config = dict(
    n_layer=8,
    n_kv_head=8,
    head_dim=64,
    attn_scale=0.125,
    init_std_qkv=0.028,
    init_std_o=0.0348,
    init_std_up=0.0401,
    doc_mask=True,
    train_tokens=478900000,
)
MLP neurons of a small language model. Each row is named by its layer, matrix (gate and up: input weights; down: output weights) and neuron, and shows model dimensions 16-143. Each number is 500 + 25 x the weight over its row's rms, rounded and kept within 0 to 999. Numbers have three digits each. A neuron's up and down rows have the sign that makes its largest values positive.
Before each neuron's rows is what it responds to, as a language model described it from the Wikipedia text at the highest values.

Responds to: Markdown table row ends
L4.gate656:482534489539498473510489499526471566461475482474528490528467486464514448478492480451482537481524474524483501482512498479494454536505519552472540491504531527541499465496481519506524544504513470493526468490516488507510516518512489521540528492472511472538567510537492491522506521532518500518497480457466463499494457475527526500500493524530502501508507517522498482523490491518489526493480
L4.up656:454528485514538479462516543500491492500530507483477504514482486479491525508509522571519489500512496543506460483496500528487471493481502487524472466465532457489511549464495531500506489504516489518460484519490477527475526517464500478481472519498432487526470517506536530515499493519482500506500452511473544525500500472483530491491519527510532506503537514491474507509514501516499508501545
L4.down656:503480506525491492474518523501469564498456523489515503466508462557505511489476500514464496519533528533479503486520498532493461474524513479453481484525519482560471552471493516534525482469502506528506499511489490500480511511498464474492468504484447560533522523530537515502500525528479504525477478508509530487536473473511474536463484516499507497471487533502483560479511470474470507496541

Responds to: Units after numbers
L5.gate1141:503473528444518482544516534489467486476493525478510493473501452461478484486487510490494525494527500512470458470499528504507489526460483453499513475464481469512518487463524484447531517457490519494481471492479508514522528549494520498517454496478517527519534526508490516458534495482483471520468457480524484513472528475511493487521464516463480528513499520526484500548512502535519538498527
L5.up1141:555485521485528470495511504493508500518451530503532519465521495471512482498468510514501514450538534456466474494491530483504526488459490513488516516489497508496474542443483502485528509484509517530472476490506467514486466484502517451495491465521494514512472478496527477502480514498497481504515468472543528523475530539468504508460512535481476510483502508552503509494467498531480495490518
L5.down1141:501463482471495518453486503506516525461486489503508509471539507481540478474460514477482478484547495464476549478479489521474523504497488456460477464455479473478535473545487495447550518486462487476491462513520520481448506498522490531495504462529469511463497518508524505491557566516522494483514507473497506514475453503499486506508503524513439492498466511521529535476521509489502471489529

Responds to: Year-initial digit
L2.gate106:499501517505482502461509506459510496501496549487519506472470533471523514528524510480506503512519518473496499484493498438511523470505501488468492497498533520526480514486518461510502503494522486510486526493499534521454524488470516480506518468513520530547522515516507500494525498522489468456477521457461477468502503502516521482499501508497506523481500527503480486510565509463532504496477
L2.up106:541463518469523476480533540473502526507505474483498513488504510471510496509512529498483505510506505509460478465489538464501468506490534486492544502507474520484504536519486501544450484527473480502489507472528486507483523460456505525515490457519493493511474503513533484488505487494472506495508505549505500528548506487472545499522488491522526516487481490508497480459474516462533426511480
L2.down106:474527457508512456490550478470491502522534483514514477478478478495470470499484483497539500538440465469479520522498480479505535480517499524488486456512534522495520493490506492488542528508509534535468511511573519472494515495460505487489522497499478486480543468463525505461512517505497482459524480481515514453505511479475510569523457476520497531485500527489520505531526477461501548554521

Responds to: Continuation after foreign particles
L5.gate747:490483421483509453517532512479498516495529545482456512465489531519444491516519459475450494511471506539462488464529464478468471459536486464467518512501531484489529526524467502479528515520524496506471488496449530531476481449467557493465536508493509492503509521503489514520505516449528505568503506528475537484474542485527503482497463476487514507476488536486477507515502470517493457485475
L5.up747:459526518501488502505507480503521497494509468512515472531500494479493538540459444513486511475477498490474492498518505491484459510522563512512509497511506543536497465511495513503493482531530470541501501511460449475523512510508487540463531480530494471472527501468458495465457489520520506497490519549503501496481518534462450496461467532500491496502508505497498531491475480460548467470465
L5.down747:493543515452515518477463526545513526514489519518492479491523484455490494465521498504520527494514513460485499476531527550508471487513531489463518515517474503537473476520486481497492495544536529481499510548488480522484498533535510504461504507482545522512455438465489514497521500473506481474517524491488509501460499492521467523472520500528528485486483485498506483490528511523518495487485

Responds to: Mid-word pieces and table markup
L2.gate1118:485469480493527493507508511495489507495508538481484469529455500502523502496473476490492517457502529525526548514519465524497558517505483467485483528498525504467533493486469529522446493504495527492468464545536486516521465524507510505519497524508468491551495473520492514524508462491500493517453485507511504491484518485460513495509552500478508547542505563506477471529518518430459515509485
L2.up1118:461511526519503477501468546473472490519481540436512529481566493508499560471469489473484482494506527506492529499525517474494511523413519485479536475504476514559522472479452530511522568505475499545512508522476507483484503536528512526479496512515489515517492484493505475514516504517538418544471513490532496536459476465478483516487499491498478500504483522519487519501486528434467500548438
L2.down1118:527514535558522516504472527511512512450478555508486485510553495483536515495488511470459482493515538493514467486468492537556546504476511494521549453493496536541506521505510519448503439482524519532533467498473514480510522496497497488504519547515533499514506497495526513516510498518508511506454495496458474526525527530541517494468510478509497481488501528500469504549487495499493549475485

Responds to: Century digit in years
L4.gate1159:473491519459489480491492534479564506505529503470527496554488497517491504489496517465480467499459514495506511486455480493514481505523506515519450495484522492485499468501480485548496489518526469517481483464505494529452481510490478507533487494528467466498510453501512555549509468474492559478491503501527470501480502531476533506545490555492490511469466480512527496521533507472519493516466
L4.up1159:526509545499485495473510535454504532525482504467465534487478485521510476535519507469471525484494497484501552459498483508429514517494429509477481457478484496520511502530503507524561521475490502481490499522504515491462492470492486493500508501497503516492510494506472494508480539490478482542491482451439488469453483509522474490526539475507474543493469501490517512511497478489508493486469
L4.down1159:499478458528546489471505469465511512482506513513485485476484483519487457486517486535493533534535520559482541451514459455501515488493451478494501483450522460504536477480521487482520475497499497505497530480550538499540476447503511523512495534498469514528488529498466488508528477486496470517463481507506484442505462517536512479500506511454487511475500536482512510492491519494527537501498

Responds to: Leading digit of years
L5.gate314:514502489520484537513476532521480504478522493498497489460510490529521485499480513493475495477455524467491526530467469520539506510512488467508531520455534490502443514468507500462498478479506457530553518515511464529513484502445476451503493469536493527463467541509519510536510523483508499501544469468504523483507497476532507526515517496551483545489538522515477497503532486517477510519536
L5.up314:482488549477499520498502497452523537542490502491505537477493524539464503509507512518478478483486510510518458513523522517518529472498464524521482523478461481461479473486469444495507493472468506459561507490581504489487541476500537523533480546461579541540510503502546507476502498531489481471495506517514486488506455503513517514503517515522564475485497514506504517504535494484489509472538
L5.down314:459456454492489498518436492463573527505499512499480492503471507479511486503465455506504513478488503504498478519564501486507553519431487473499518480489526526472489489476507497515515514477462508479479504486488487466483531476499505524511451483488476551503445498469500514509502431489508523490475501505470514512487457492548491500487532520521549517480474523468510509531529516529471484509494

Responds to: Actor-to-role link
L4.gate722:477502496522517506480515511468516475524470528497492492515516508481491506548509490536490502503506504469478500524529489480512511512494456509509507521511467484502506494501489512530439533516495489526490511494477471508522510467497506501510500515469484501495468496504483488535536504488520486483485520503526497520507526498508470503526461542514514482488457479495517498502496493470478463557496
L4.up722:478520477538491479503476501531476486530500483513469455505498462463490502494490510509456540469490462483503458508511488516467551536507470518489511488485504503495480469529539509517483507472495536498542517482430506492516530487510527477495536533507504434473466492467545511470500514483509509505509516464488505459515497503475452479532456506516508475478478482508543485466508477414460491469471
L4.down722:485461528556538512473533510513511500538484472490472521519507514517554523466474493491510498501508530486499531514536529484506493538521471529473502507522490494485500522491496527465501464501515505529492497460483519471500515509476520511493473526505503474460518493467557510487504526455453487509476501504496495490523530514459489508504479501475507512496494489541534512495490496513497489477519

Responds to: Field separators in tables
L5.gate429:521519533491479469495500495504492466507545492497473515524518487490509544497530516521510509493538503483493483529524503512493463465492467457499482520492501492545488509548516537514527518461491497522452486548477481510467540494462493493502540497476486543482481535551485467509542492508504449528548525505481531508489535539469528509505520528483523500475508490474487502496486481554478516505528
L5.up429:532510504489510522472501552471514512527548500505533509496498443489508491495487462514516537512498505498496473519493487470519498499500437491491476478462519466490478503546464496470494491500508554556509486519496526501508543472493531495497514522494484450483507482510536472475508447486516495505481503468485483524510516492543521528485528475527492503497461473509520498474533508549521484489502
L5.down429:490514507523518485515512452509496502449527476554506498486486503534478522478533448513513510468497551498519498518484480467500469500516509499504500568517502488513462507511513470489518467490565529541495506511506502476485480506495504479480507512459502517505468527510503467466480451536493523477521498504476487502515520477550525488481513467489504486497481487502472506525482499489519488515520

Responds to: Proper-name end boundary
L2.gate111:448497480516528504489521499478478466479541477485459497482487471517504496503462476531506502451461535530475520526566489497551513470470457520475503508508528534531455480510528477470548465529518505486499501518500481448556540481517511512541518491493486523494532519475518493521551497516508464494529443504504509474547505501520529461478500479526493530494529524476479483535494496479530499531460
L2.up111:462519500510456506554496514509453471533520447523487521462518518490488510455495480491496473496485483493486488551537523532511480542433477513498477473534473513483484527499526475513537545494481547490495526513456495475504545512511468489501462478511450515507506545470495476507488492479467521460474469481541485506472523483500471489485469502482508476495528454505495503496486494476521507512496
L2.down111:523531539513493474510497530506445529530453538518481494478513482498505501480518523536490505508520484466525523497490511458516429539477461544533513514571504514498500474503504505513505513480514502524488442520552510520494503514525480507476530479502499459483471492485514522467511496503526486501489551498532477487475513514467522502521513509487454478487493510472527490512488520490495496446515

Responds to: Word after a name
L2.gate1127:460498522507469512483508471522458504545515490488544514556530462540467454540497456529497523501517540487507500520515512539498467493518514500493491486512497516513465479496553529546484521512520476467543508496471548472465514507458481553517524535533511481480477506484478447491479517501475543537505496505487509467452504537524450474510494488505481496517484514532531526507505458505535514507555
L2.up1127:496521518476463466517527487500532443491468488490497455514510477474498431513484482497502519501505476482481488518493497524529496471507556480492491513501466506517484470510497463563488492484489462510537521511515530522548496462499481474522506516543510484479537517522522443505485477492505493497549468507511542441514522511491479493466498484529529511538462530552474514500511477507500454462485
L2.down1127:454497501471513492510484498489493466498466455486482469481521525452455517459486554488492499518494501509480490507522462495494469545564533504469509479545512494494525488480535509522478494481497449526518501545491466523502533509524495496496513498509528509457493499523507479440510525472467486494492497547454505500522546504508504540454483508512509516531505460507457552474502473501492491456513